Weights of a small transformer language model: RMSNorm before and after each block.
MLP neurons of a small language model. Each row is named by its layer, matrix (gate and up: input weights) and neuron, and shows model dimensions 384-479. Each number is 500 + 25 x the weight over its row's rms, rounded and kept within 0 to 999. Numbers have three digits each. A neuron's up and down rows have the sign that makes its largest values positive.
Before each neuron's rows, "fires after" lists the tokens most often just before its 100 highest values on Wikipedia text that the model never trained on. A number after a token or word is its count.

fires after: "9" 66, "1" 8
L3.gate901:477498521482503494517527493464487479518529493471508526526505524556532509474520446498497472480490488465489514503489463506514516505488529482531487500508506484568523502486501474515449452489486475514470483496482489514466515502494511467472484490452539492478542444505498471468498537516549482515
L3.up901:486488487511477500523523512491489510465550487502503463492510479504493499517495513507499506475539525512497495512506517488503541548493514490512513508457517496470476485518530470499496481503486514501487542524474488477514508508463503466494465513480492484527512435482510523493519496476504486499

fires after: "1" 14, "2" 13, " in" 12, "0" 10, "7" 10, "4" 9
L4.gate1542:494496542526478528511531548492489529461519543518513507540485538515527453494519472495513501496495500531455519503508526482522500503492527485524487510479512496527476522472516516494481519501488485535496472486505540517545491490494504539514468521520500499510517457452526516512488529502462457485
L4.up1542:499488506492505496475521536472508548501491481514517420518499518495475483496519497514483484517477486505499510552510499514518484485509489461498492538488516519491512533536493499481517509484491505518483515536513497515456497513497476529489529495465486469513514501507489495455442519533530483547

fires after: "9" 41, "2" 19, "8" 8, "1" 7
L4.gate1147:494552484467496479526503551484501507474494486490499437484509531541461458478512512511574488488499516542458486459546495523568557478526535507500509478543528547498468491484497508501493504484468493534489500534498521451495534481466495537525452521493495533516476481486504504512452509491523475497
L4.up1147:482473500522540487501494508512481487464471538493553460518476458488514492543490531481489534499535490542467488510500528529501476487521508487544501440509412505483519527491492463474506536535510476535506498494521547466452508516497506541526441459439480496519488494521492506505503457499498478496

fires after: " " 31, " the" 19, " a" 12, "ight" 5, " than" 4
L3.gate1876:469500513481484480499536476524500501436518535419512546493481491487539519544467503504487461516492480528480473532503507546537513492491522497504451509505502454460472567479504513505465510559504497508495515498475511492526462465476540512511464516503506501521524509522527477520465509496495431546
L3.up1876:505494519508558505504500516501508475508530522496509485466507530496550460468489475489525487507532480530455496500531509514529491549455488510497476508475495545512453531467484464478514507511493496516495468517496520493484542550470503477492477525514492522461464496474503441496498546469478483520

fires after: " the" 39, "1" 13, " (" 5, "t" 5, " |" 4, " W" 4
L3.gate1791:455556538452536510518552464500480517525488517432517535447463502523488469511512513514458470536516464467502482473475532517475494497500455510507433512491484491529519515493485497506505465519528490511501503468529473514461500478511504485549498517482490514513472480504470507489451477508474503466
L3.up1791:475453467474511509438484495496514475483527497478530507507504492546512493458472533479510483472520517511504493492411542479502528511457465504488513503501549486504536521522466493487502511489537473481498507505509542483514508495516477509438471491524540548500484477525505501524489474509493508471

fires after: " " 62, "s" 20, " S" 10
L4.gate110:476514488440525539526523517465483503494534491528514487461493489474499467518509450467464479513490530509517519480514519480537479504422503517513498560494546478472511513500454535474511557515510558481530507538510481492508524494497521458565530529473457525531494445491511536534516532509477530510
L4.up110:513520455521477514449501522562504534509496511496465523517501519492520476522463491512489503499501499526517484445503495475521503461501443490526509503513514555493476493479478481485537518542549507481492485516484515495486522542526495474475512493480486511517458500462514502505499468507474483466

fires after: "5" 16, "3" 14, "2" 14, "4" 12, "0" 8, "6" 7
L4.gate247:463505502496540524504515480524489501521534490493494502528504531518478531534514479504450489515508493532489514500463473463523515556477478502525529504541513492475491525497462508476485464461491495499488513469503469534509485453499510515527492515530526463546487492451532536475509496508508505507
L4.up247:475464507494526487466495519513475474496515489501544500490472468517460499551517537477479516482533511504544519531487525462544471525529461480475431455480497525510455554519490488523529516557509452487519480489528486495508522471519496531541503506473482539522499517500467550492483491501466482502

fires after: "-" 69, " " 13, " |" 5
L3.gate403:530510500500491496503538478491523500538462492491527521511537529494493489486473451461475489468493461512542514528478500539522477472522514520503497523478512485468536463465475485530509450507519486468491502490507468547477516502516471507466498506499492495509536479494465528509515481495484504478
L3.up403:509509447516490497525541535482518479527493511521480531465511520470493531493517528502438497499533445539524561537498523513506462457500518496491500496524517485545543518475468491473541497532499473514453530514474513488484511553566489479458526478495520437491474518523485521514504533482526509493

fires after: "," 37, "5" 7, "4" 7, "1" 5, "6" 5
L3.gate15:526503491492518470491491456516475459535459478467502480518472484453523484498503499498503521523536502502495501525462526508484563498545477493550499528489515489534494512489479486442497485541523468551496484491503495515474482499518504541505503463518503507485498480497536491501509531499481496488
L3.up15:506495493510504522508545536504513518493505472510532480482519505433480493507478511478488464525492572472536532527477480506519472497460485526488478503461471470483502550509502486490485477528507546512507532513511508521489516514516483454469488475483526532509506479511488476504460502490452495482

fires after: " " 53, " and" 4
L4.gate556:504552513519514520457518525549539509502504450446513450483477491530523494531504519485528484473479500507481511559520556535518463471471501546492442501536512525476460476483499515501477477553531470535498461469509495511502514494453502484508543540466481535523496467483531486526498500491429543509
L4.up556:537461493513464502507530503484491535517471519519504457531516516493504487498471516472494491492478531509500515493500474504512494483519507474483498512528488516518474469504505505560523509477497473493508511488546505514531498517458509496467498514459532486500513517495540487535460550513513523459

fires after: "2" 22, "3" 16, "4" 15, "foot" 5, " Fe" 4
L3.gate1326:492466472475517551511505518477491513524524520429521557506550483465471444515501483537494461512473475442504508469485538476523546473512489491505473506502494484483510542505537559519495520578519524517483503485545499561498484504495501522461477471465511519481527502548485527508504509533478479483
L3.up1326:489505491484553512498478500525529493523491482491524515515501506508555544513495497549498516538482513488512496532485524505474517544507550443504531494484510530498508525506552452538436474490430560495485480494501507488502513519544511520481489469483545480491499533517493518481478505501497500489

fires after: " the" 26, " a" 11, " The" 9, "The" 5, " restoration" 4
L3.gate1408:482530548488496504477483460540516496504458499491473528501507504505491560501454503514487470496495462512467468527511513453470484484519536527475504514502504496528485490486470482483493505524488490528465531520493502487506502483482515494516513539501512511476492486516500497498493510517529501528
L3.up1408:457521517505499499515457527565501480491460513475548495456483530479548485543518457498484479515459498488505468497539493505538477488500492495532445498502514552515478498498507481512483462506510498516494453554491528489500535531478523485512511515469481518492511502528478522496477450512503489527

fires after: "'" 68, "2" 11, "5" 5
L4.gate1918:525472475484533482516526501531512494512495517484495527507483487484496505503520505487503520528484497521512487503535483513472543486511514495497476512535506508500503523471489480516500457461500523531534527503460494481539497504520459513465500536503566471540536465551495530528491534523506474470
L4.up1918:460477488491493482544528457474480528515452518461508514472483484511515439554485498480537474462451484463502527455487539516484485536480543478523469484484516483503507528481470516511478502537537498543445495516526526464516494482468538544485484477491492495535521492439513502495484501485558489489

fires after: " |" 65, " of" 4
L3.gate2007:492509506516507555513482511472502503479501532476496494517463487481504512466503490511464483548520533476525557480482497480531507482497495516465512534470529523533518551490490532492480493533480493539539500474540491481502490525503505487545488509491526495535530514478511522482489527468526485486
L3.up2007:459511475489474503481509521539494492492501491500438495511488495504497474518496508493528504484500477505488470467485498508524503552521540520516503530469542538539518506509466498477493526474510440463514473454538493505505502508490502508508483530526529502517512506419488496482473511487525460491

fires after: "," 37, "0" 26, "6" 11, "5" 6, "7" 5, "4" 5
L3.gate1844:485522503542522452468485539479506496500517463488485479547520498472549484506517513461473501508505514519525543493503512441511541476495537488498501511495504483520487548484487516523504504510478532441513511509477509468482473517517523505500528506483507552505498518537531493531514475497474512473
L3.up1844:498474505488486499508530545517482485524528446513536483561519503456476498515510464501477509529550531513499517410553502517476490463514489530517454508490479468479553518531514489501500502467515528547542481497504479512477505519471551543479485489526506461508505495506544503486468486533507477484

fires after: "1" 57, " " 35, "2" 4
L3.gate855:497511490480474508474520510505521518496502475514473472505517442514506499502496497519511474489499513496489465505500503519513490532474483494494504472468471490498474476470523551541519424528467461526494510500479484554521492450496482492546496533460528496515490458508493502483483527517529514538
L3.up855:485479481466495503503538556504540477492487484509500492468493513484479461540496554501509546521519506550517491485502466495515498512452526504491495525497491532547475505509495490484505485488451468483440535517441492516498465486492544490481475521457476563499445496479534528500529509531488486499

fires after: " the" 40, " The" 6, " |" 5, " a" 4
L4.gate1608:470498501554524491499518536503531497471531457505484460488501521461475483493470451515553512462528505478486535546482484519534490510483488493565506490515509542500411484494442503506487484467464521533523502519499509504474485525541460515525478517477481509488473497520516525481520578509472515487
L4.up1608:522518518465466510504479538554482470520446537474488523517476482516511449475454523465472506519538518549469496510552526490496526502482484491508551482492502491512505501459490509474498513492494507467496491521478493487521468502540526500493461498522546509488508504508518473514500522466507481506

fires after: " |" 35, "°" 13, "6" 6, "4" 5
L4.gate1604:493454496519555489549553475511485527545517486479445556521496500528498486507496495495533510474497546453535491481481517508484517507517479549495486525510526504482497468490513502509532515486474530518510497463481448488552542515478485491443467466500511468519515475477498513493529484476514541458
L4.up1604:477503532520520524475498495516496497515512509476453512428468479505519487500506485458546474490463537455551539484469503514492511493503472458497511497553554536472498487512489468486483520499492568492485442491490503488541536509484481497474523485501566463516526501506501495535533477459505495488

fires after: " " 57, " T" 8, " C" 8, " B" 7
L4.gate286:447504522495502484446525509521489496513513511480492497496540526486481476536474492468516477483542485511527498495484531515482548479458521475460466492511520519509486492505476561493517499489500503542488478512503501477483495494495481520511510533509466548538505457496495507549454493488486502464
L4.up286:444518480495523477486544514505473509512487493515494507522513503488470442514508480475503513556512473505507526485497510520507490504488513544521497504500518516515509538506480539490487515489488501508518495513496527492459487469520513487534492493512484492523479489500510472509515510529482480529

fires after: " " 35, "," 17, "-" 8, "." 6, " |" 5, " the" 4
L4.gate451:506491486479503479461527501506504513488537482487478473506478544480477447534477473508499493493484491527519495567527514478506507483556505482491516485527471502475471504490474486511484498521504508463507515527537523503455507453467501504502511531551540516487485468480526486528512477505488476498
L4.up451:481521513489514551467544531544484517520533466527523483500522539505455455517489485509468497491503447501490480517460507501481468510448490505530440516491492516490494534469500470516518502499466500484502496480498494532477488511525483511483549470448514478523481509470498487515480524493480534520

fires after: "1" 14, "2" 13, "4" 10, "7" 9, "5" 9, "0" 9
L4.gate307:521531489499488510490526501517484488534468455459492505549499527507504482522481494482462508491528438513485489520488523511491523495521544508491535500487491459518509537501490514519542454479510541535482535476466457466499480466503516517495503505510525504520502464494548488453483479493537506495
L4.up307:498463478454518489486505481491442502487479466501527480470485513496512460519492512477520521499424449511535484558459551483510508492475526480516443486459507481463470502525545521515518494558544477486533479473557493497546486521486518496531523495503486506483482472515500519502505487497494486459

fires after: " " 95
L4.gate933:457500515505507493518537493530535511444485472509475468457525523526497470490484494492535454471512474459466524502466507523488478503487521521485506544541519506485532466476544512517490498541459516507491464478515505520499537482527519500501479485506482525509516493459519459550510466469539483482
L4.up933:485489516525513480481491510471512511475508521518516519500462481478457525549501455509484507470491476519537563497520470478517501488476504484473500497475515484501502476510487526539497478500488527508497489507479454499505528536516466513486517500456516485545477474497545521524473545502522491479

fires after: "1" 34, " his" 8, " a" 7, "cade" 4, "2" 4
L4.gate33:496500497478447545539508528495571523513492495513503484478479530448516498507493544533522470496473494466541494492538501508545488497519493502545505474495482484492480517516480483484527534455487484506490512539485517496548496427493491510524513500471515535517478482481487499501536498483486463489
L4.up33:501497518526506481488536555521490481491499501513514513495506525521487533476446539519484517492497499521501502475507505501540500467464458475539478506478508553508506479498506515481526481495500489539522492514495496521465479501484495545509492528457518502464495477505509488531498484450497501529

fires after: " (" 19, " \"" 15, "-" 12, "\n" 12, "==" 10
L4.gate1251:524501483489497495520498498466506474483464493536465483488498484502471495532507518508489455479481501509501474495468516483504496529527506525517462481509464502453476472489480523507522497516513509451454504471493472524477488502509471526503558523447482467504458460491530550490502481510482517479
L4.up1251:491502484507544464507521505479514481539515474540517513500442476461510458479459539469515483491482496507522472482525503463480467525482513532453447533481498519523475493462478488506512477538457464470527495492502529454554511482558458459499481540474491478495488520507537519526481520508500453471

fires after: " " 72
L3.gate1869:495482504506524496502481487499483475506529523522496470533465494460491494519522486467433489539471507516528524520504539527511477517469495515526451532473515499490472486450482516492542513469523573525506464499488486515498518527476483491509521517538512491511526521531526469491492509481506484465
L3.up1869:483470526496511505501491536497501577497515520506535502525493512527461539543487482539455505499497499491541479513492542465529524510477524486518482508535511492460506513534474483480520484530513486495514476532502504509546479535498541461484487484516494481522527503541485539524523504498495492520

fires after: " " 33, "–" 16, "pp" 7, "." 4
L3.gate908:489457553533497528477513503515540537480509486498498465491524508513509519477493492451546456486518508501517519509467530498503499523519487520493522470521483523483502506478502516464476522497511523494545520469486495518496499524483465536485503540499466528506474499483530489457509541527491491494
L3.up908:497456507481479500520517458503471516487528475464460524537495435489528534514481543528498536498459525540522490470467512508515467525566524527549484487535521551537447477535519439505488504495492476463584541497464504527495497520510507502517495502488518513521515478493509502523503484473485520458

fires after: " (" 65, " " 13
L4.gate1332:481523559503523517471474509481546485531510540493473508472486488486509484502481493508452512524498513478439524496494549529533477499501474506517506509521480493490465527504524505478489540502528521492477484511484492515438542499495483528480502495456503532500504498517530465464511524483505505492
L4.up1332:549484483508494557491508523492519539507476550494550472524501509506508527509489518509528500524502483497464490478452547495497515511479540473515498464515509494497530479528481482513524486471519475451521498499487488484515401501526515509499527493503524506515488516526523548510499508483459505472

fires after: "\n" 24, "|" 20, " |" 17, "-" 14, "(" 8
L3.gate1557:539549452442511513484507543488536482541506467495496509475475563478503489464502541521521466554493522457500485545564501542521468511507487519496496515500476495495462488497511466496512498500479526418488521515495501498492491464521507490488549529506526508506514458473571508495528547509490498454
L3.up1557:534532487458501479546490548498504494541433519527483484477434504459484489469478541508482487527532506497483495511500481543475446549518477530515490513496478516508441465516498480498528447457481492478529523453505500521498512505580459485494569506465523491519473468511506461482525510466499500482

fires after: "." 37, "2" 11, "1" 9, "6" 8, "|---|" 7
L4.gate1974:489492483519526510437497499556557504488530451466530501532529495484482534494467487542526498502480502541477513518488532498495493502496484483508464508508493473484512492477482497539488535511464531515464533491486502512472513478479512501491487502540500492502515520475501529509500483517492499518
L4.up1974:504471494532496470487526456513532497497508466497480518517508540456539536469502523518502463469508514458492496469487505518446500463566531481535469534487497528453486531497522481519544419493464513544544498489507465506529479512495545502522518518520527477562521533475474515531496521493491467495

fires after: "." 50, "°" 19, ":" 9, "9" 6, " (" 5, " " 4
L4.gate459:512506455500455526492519477460517475483485480495514509492485456462478462473564516545511437488542514476473495505482506465483491522522551462504503517493478501519497528464494487503512514494517493454508509483484476486522488452526523496527479534522514469519513500535501503488438478516498483498
L4.up459:482499455524504511510480425493532538504501501510503481537543526515509504500479495494501462466552468507522501450534525535516521473512509468502513518537509481469491487466508501459502508455506474512530504521487468480470497469487510475482506495464490540502492520510505523515450495478545515468

fires after: "9" 32, "0" 28, "1" 17, "8" 11, "2" 6
L4.gate71:494542497466509543502496527504526521491462481497452472494513494459478467498479503491510474494478528499491510482535486470543517472513497483521493498529513480493504487496514525531484502524491506518526505473488492540507525434532499512514493520473542502519526490506537524472480460511502467466
L4.up71:519514480538580495512520552504529470496489489502501508541478501496537540483497527493467525464490466465464474488521487486510531491531536515520483475518492472521542508538506477507483520512502495529496475528517546490482525512484522501518482489538546512453533529519494483466515475517506492495

fires after: " |" 75, ";" 24
L3.gate467:466511515515533482500511543484479475481490494485456485515436491528496501501503466496532473532510555539515483486563500469507519504463475547501490502508506529532442484490484509495516451501500507529566469502508458454509454452489492477497481514508540482521524477500527537508469457487520492484
L3.up467:489454520521519497477513516523509495490520498463497506475451471533461470523495476515551486520491510501484524458541515513497530561511456501513460556498514504503456467483492472470490507494538510523521442471526496469520556533513515526513530532499545500541502468549513499476515454469500527470

fires after: "." 69
L4.gate22:455565523506482484469497518495526521535482468470524474488478474464485477471470508480494442548504483495487547531549522502484519507516484487497515519492513482495467494503516483480512538491540516491506463461483518527483485503495514471518505515474437498499481479550506502500446490483536494538
L4.up22:451435575485539522502483510530520539518545457501518496548467506486494495501500470511489519510447452493532464512490489484478510517545502492506517535500520512484462540512521496492489434528493487453478540542537508504515486537494485482545507506476455457480502501529509435515526509502512511494

fires after: "\n" 29, "-" 27, "|" 8, " " 7, " (" 4, "0" 4
L3.gate1976:500485528462508571515506467514516501548447511522497529491476529521498526456513492530511531534551484518465554541489421481505553505481501491528459465501426493509494496459485461525518494483460518496505526471498491484504501471491474543475510495504505505474542555502487549513464519495562525511
L3.up1976:473488501517502505529495467498504572516502491516532514493482520486517531496488486486502480471522513492517518486503481524519479518509484501466528494490454499477519523479470470511525524524501528481490451536499493511514475521517455498494551508502463453467558497528496507509506464500534470464

fires after: "4" 35, "5" 8, "1" 7, "6" 7, " |" 6, "3" 5
L4.gate1377:480490481486531514460489469535477539484506491459532533499527495484447492530522508538506473474533502489535531500498543488568498513565543513553480492473515510491546504472510495534547484513511519510496529456491527514493499501519535521519488507517496468482567466479529490482534547509498522503
L4.up1377:490479457491519464473473532510490547515496506505529540500532477497470523462542529547515535491506507487502501488485481464455518462517548458479425471461523522477526505554503516502511513542495476519491552510530511536504492491510507519496529507460526498465526502456442498528492481528514544510

fires after: " |" 40, " none" 9, "s" 5, " total" 4, " votes" 4
L4.gate1603:494475502513498486519502522502440445490516482474522480509488491524514508504518458516480506506497541491547444493466484475476485521491531484521476488522481468453488455476462527489497504471506501500549493518506489484474486507537476579472450462478480513514478515487505545469479487490554519467
L4.up1603:513500500506517498521488488516548479516482453457512532459478477481484511524491474490523479524516530492482475547521518536490508490510454486498458488520503479477528507486472496475509487494485536537497426474504537484544512487496487513517533478498500489512506523509514501556505494494490562539

fires after: "." 24, " A" 17, " a" 15, " Gla" 10, "A" 6
L3.gate945:479508528472476501470470535510507513512564491490480515478452520541492524474513488522457526515534505523511506549512547523512478475523493538519498523542512519488469467480479473510466508511500475541504478493500489471486498497487503500537503487528512491503461493480519509523491521504475501432
L3.up945:492475416507515489488502541505494491467538518477494484521517567497531471533535502552462535544483488477499475557507533529496502479445539508497476487534493497476508547499482518512466549511512517494469520502506440491526464497526504473523503513497490496484504522507523491468486476506534506451

fires after: " " 34, " A" 7, "-" 7, " W" 6, "," 6, " G" 5
L3.gate606:509490483465506508532523448532508481465484493451521513557465512500474512554474476542490488505524465492522530493479515461528510445492543511509471515485473468524489506469487522573477477522509481502465503494503481433513479488506537505468506528485510527508490471498486532506478540491499466491
L3.up606:502547496500485515464516555509531491477502542515489503493531531482497520519503526511518491489499476438471516469498452512531529467521526463479494558520493501502471453528504509513514506456490459480536458491481483483500476474519580482514494460482486495482515491542556511475498513466524487499

fires after: " " 86
L4.gate54:493511520489542507462506461501550533493501486522492499447480515540482513506501490506529534577528506462466498495519477453524462463470526548527479515521553484510444514492466491543537542530466494520518486486450509531519516441482449526514528570539533512489511498473507536504509490515502509493
L4.up54:548475475491483509540531508502516519511535496470537497493488485517496475541479486483512520486480503527520533540540474486549463516512506509529528530470507550499496485507480522516521521572495508504508501493479532513520473528495475506485520458475481498545510550445513515522478495536519475482

fires after: " " 56, " |" 9, " (+" 8, " C" 5, " W" 4, " \"" 4
L4.gate60:494534495470494514471578523507485474495479490501492459473511511487504471494486519500504501482503508482509521479515470476484497488552502502499474498508470526478478507535465496541511498500521469515531476529515476524476461439478502494496506516481475493494480486541477506501489474476473480504
L4.up60:494483442505476511524472500495522507508495491507523494495531494560492500496549492485485492475487508500506503514485461466518461494470487489497511520564544480500523505483465572496488490521465537485517506525464479514471480500564503488503479459506479490548472500510523501499497529464528469522

fires after: " United" 42, "," 13, "W" 6, " R" 4
L3.gate1508:529471483514497486513502508466473543523522525462527504497517451515501506495476508532503506484514479513483547454512467482526530503535494533485446540519504497504529497516513495476523548497469526495490509498479464485520454475423492466452530513523494480530520501519527465509506518522473490516
L3.up1508:521566478456505487495481558509514489454474513449491505487481488465511526498499523504510521489508506496506508517510478507482492541484491518494468527486478517480471482535494465492463516466475526520519471489510507488461481479485540527525510475504495510521492476469450501463479544483524540482

fires after: " " 41, " R" 9, "d" 7, " \"" 6, " D" 5
L4.gate949:489516503464505491468480482496521507495526494486485503475521499493481474514470461506487467514513494497526521521524538470514483523468519517445486509506505458478491479463464494520548533501444499510487451497501507534535533503511462506481513516521461519512479451466489551524512516553478511468
L4.up949:460492512499490525471506492555500511535526466489490508464547540501495523496495531520492510525472505518515473541464472521539482522506537571453455499512512481472474449498495498563474517530497492464519518519504480517514499487510560482503517488475536498533495514478489510541503506522502477482

fires after: " New" 20, " in" 12, "," 9, " South" 7, " North" 6, " Hong" 5
L3.gate163:501474502512511512451517494480510536470490517504493503491521500523475458534519493528471516482502505503538535502496503488489543501553491515494434508505489477477487455502501499501516508532523500487510485492508509496491487480497481492529477470514508506523489476483502503486510486554469486503
L3.up163:514522495486464469487497514504475510515518511497481459521436504504511455514533494495494516545483477523512515484549523521497513499479497525508542519524459521560507499489498490494502504507524549508515479483506467473481464504491510545509493473485506464507496543462522446498512493492506474496

fires after: " the" 65, " The" 16, "The" 9
L4.gate840:485563548441515479526515451543493516504490464515456490459508485460481477489487471509488485472496453521515497549478512503532447481498503497508510501468517516457456518489518523483479516525499546486507491465519467542456489480509527500516512478519523523509477473506472522478478491532506510537
L4.up840:499495538470511518531466504496529501515487506501480501460500503506482494464494480500531487488520508480491483517468526473559483530479485531504499490486562514441508482505454500493462496522551511545516497467492538561519510554502509430474511525499484518459545483497483509522482512481518457492

fires after: "s" 69, "," 6
L4.gate492:512490515465482498450487511500512534486467504511512486515500457527461504474546493525522513450490504478532511500508497523510493513503539530530499524481529475482488473484444484515517472526498546498479502477491437499519502485501514459518533542490492514508487501508453514517544471538508474501
L4.up492:491479462502469513558492495543484520530522490516502516489520521522466484520505499496517484514514517488512518468522509499481466538520472495507504544518505523501497473518506513508554514487524524493526539453485474530521501491511475488483486451487544462521493505521522490510480467508499522430

fires after: "," 80, "2" 6, "1" 4
L3.gate1683:545483504480489433543513508487484534488484507502492517508515514512492499507518434506516498471479473526475537475505519427529528485482516503525459517472464482520450537458497493539424526460532536500491484500507516504501486480417494504501472512568477503553509505517488524468510483539478446531
L3.up1683:508533460476468492491491527499486501518489543484522477486494517469516486516499505490529493497486508492504522508484476469498507482478513447523502497481479500463517566493518490501507507494497529480486474510509445484523486487529543534505499462525471487566492494502476512497520511468518491496

fires after: "9" 41, "1" 27, "8" 13, "6" 4
L3.gate1916:522497468515493509514504490516495504524526485491495502508470497505538511487536517466469516496488558515483530505496511453497537546508531502504524489511507538531518495495462463553488499451539472504492444476486477444481488482453478468543507518530520474479536463491538499500565492468530473516
L3.up1916:473518529495490526496515494474484497523517482485515498548547444474462475486457508504518505495480531512531544514485485516509452526485469496493489497426474481526461491520510500543511520520489544524491499485501499502547543455504528487511478480496472510538521503476488487555475498458508508484

fires after: "1" 51, "3" 12, "4" 8
L4.gate501:492521484482551489489486465463532530530497439486478514505486490476506496496540512507521473520525479442529514505523487485459504511492545478475505530493509496485486499489459528517533443492514481503461485509474444486522508526536485471522490522503467494517488444482493497523523492525540537494
L4.up501:488519514490484492473514476476464442494512505512479479497498482497502498507521514524528462521523471530488488499447522486501514480518533454511519487479511471492493456485493491487533482511526499537491477467513498473518502448500455507525488480477457485482502485488522495547465500478484493443

fires after: "1" 20, "3" 15, "2" 11, "9" 9, "4" 9, "8" 8
L3.gate1943:482492545460550496499537500543527496546524470504508522481503499514507522501497457526519486515481505523509456532500500433515493522516518510557519503484487492501463516498511466494486502481513448485500492483525538498475466521470482484511476531467519495555504492469491493513502483496548474505
L3.up1943:500492487491493494505515506514535520488554498529464478486506486490476525485482435544499496524521478499482521531485517518490479514499497514496493517501508506495554494507488542476529470536478525479491523522493458486491498498490527453504472518495487460497511532553486517497506500499493498505

fires after: " |" 20, "3" 12, "5" 11, "0" 11, " " 11
L3.gate713:493523493551513486494537478538466479540494475482508537493465468471508516464501528470497490492479540483461516484467512500509491552486469514507476535503559468483528508534463488489494459493478535468509520504514515505459499495465519497492518530486480474511482483499493529457486490467488482482
L3.up713:442495539508545467478529507534518502488505502523510479538491499500500480532507431432507468474506536495556476488473528453535501499515503488494429498542543495479460522517498499445484467491474529505506485453527492531509521517504509531493429508492514512511512519509500503496461502471508535473

fires after: "1" 35, "2" 24, "4" 13, "3" 9, " f" 7, " " 4
L4.gate1033:453451513504525456514450518518497528501520503477483483495536531551505506523506473521505430538535490500492540479486510480507511501502529477489514554495499494507506529496457538466482479530475478506514541513493477506448453458492504481497489543497479473512547459488499511532530535522513501510
L4.up1033:508503484499554499514490492478490464502469518474512527513496466499506498512528507532513558509475484534513496497504492467569509551473501472531476501482537518513478477477463519493504493562522457481460486469504476482567519481510497523504517473496535506467481524512508482464502503538508533464

fires after: "1" 21, "7" 10, "9" 10, "2" 9, "0" 8
L4.gate1498:494477489551501523475532504500518501503515492496506486511525497513493567463525464499494497528528502518500543494501519454527544479506506488530507495502496527525498533472476539513499516511511499457493496520511516493459486536487513481491440477523544545520547512504526515519493543515526482518
L4.up1498:483471483494511521502486545445514513519486524548517521533481548540500512479496500473515463479494519512447545456473513497520534515558520481507520482516475499486497509507537455492511519491495454479530497454506501436537501526445512490511490543517522513496527501509501481486496437502519491478

fires after: " the" 39, " a" 11, " The" 8, " an" 8, " An" 5, "The" 5
L4.gate1028:523499493511517468509509510518547505506501448501512486483534482513489489490519530493510510500532522511519500526543514513488486433500476457509518523550497513487472473510501502484473542481496508498538492481496492504492507494494497518465477510509461447527488501481545481487481564494494513508
L4.up1028:515529523510480497521515522515466514560518484475503498485503511487513500468425478468490486508515525526473517541503486501477485493487481512498506532509490478484496534466477502513495470484496488507485496561526507567508509515520530500517512536490496514476492510520498470509469519532531500511

fires after: " |" 38, ";" 29, " to" 9
L4.gate134:499527452508504483492504519512493499477478501461500462457514499512428503484495468542491498485479480522504481502517473475525503497530489521512501470461477513486500460538474542553492489505447524534535523513492529468459493505513499496451464499529521518499514443465488553503485474473504485504
L4.up134:439542465535473458479495479508538512555496515493495506526479469503470479516478472480561464485533490531505527485515507496505473526521490470474482485515536527488502527504501525513508502530530503523487466482490488505497495461468505490492522508527499500523504508541457475487522497511466522482

fires after: "8" 19, "7" 18, "6" 17, "3" 10, "5" 10, "1" 9
L3.gate527:518539471498512528484476479518533505476523499476483510503480497507528530512527506508501509480515516502488513500498534475484531478533545492489522534497494517468529531475499479534510516510498559513492483461556482472475529523494548459516521528518506513524473513479468534473462519466502487525
L3.up527:499495483504497509507527525508492508474530529504510493504487496485462499529477495476467531506512500513521531500477500458489505504518502453512522519494502504459548519522472526466511520479544506561493438499501531478520458519512503534480469516530506512511462493492533526490471490518507505478

fires after: "7" 15, "9" 10, "8" 9, "1" 9, "3" 9, "6" 9
L3.gate1735:519465495502494455484492471480474510489490530512477489515535522424516503505500486461476478503533545479552508510517493494507556442506498493541533504481446487499480534433483496520501512507507497490524505507533460502487492455491486482526514499562517504481514523492490490502496509513490487499
L3.up1735:509504513492504460501482519558508472484524485508489484487479451495484495529492509484464513489521459505515504532502448479526436450454511453503451468483515481483480502477476468508486464483503483502488506523474504467476487525500477513487506477489483520495489509502445539535494506502454483513

fires after: "." 54, ":" 5
L4.gate391:459525478530503477471497510468461498510511473508513476473484497479502449485526486476497493487538513516476532515486572511474516502516487500508491528496538510487456525517518470503554489485478461469515511433479494500493513520519472485505477530491510471505428493482511506489468517498499491495
L4.up391:485521504494472477509499448459549478529543509470471482514482490485492474483479462498485490487458495526468487497481489478513486489511523520557524462487523487500497552522534487494475505476473492463516509482494512513481493468495475511530458446481524504520532508516491487549483506508516532499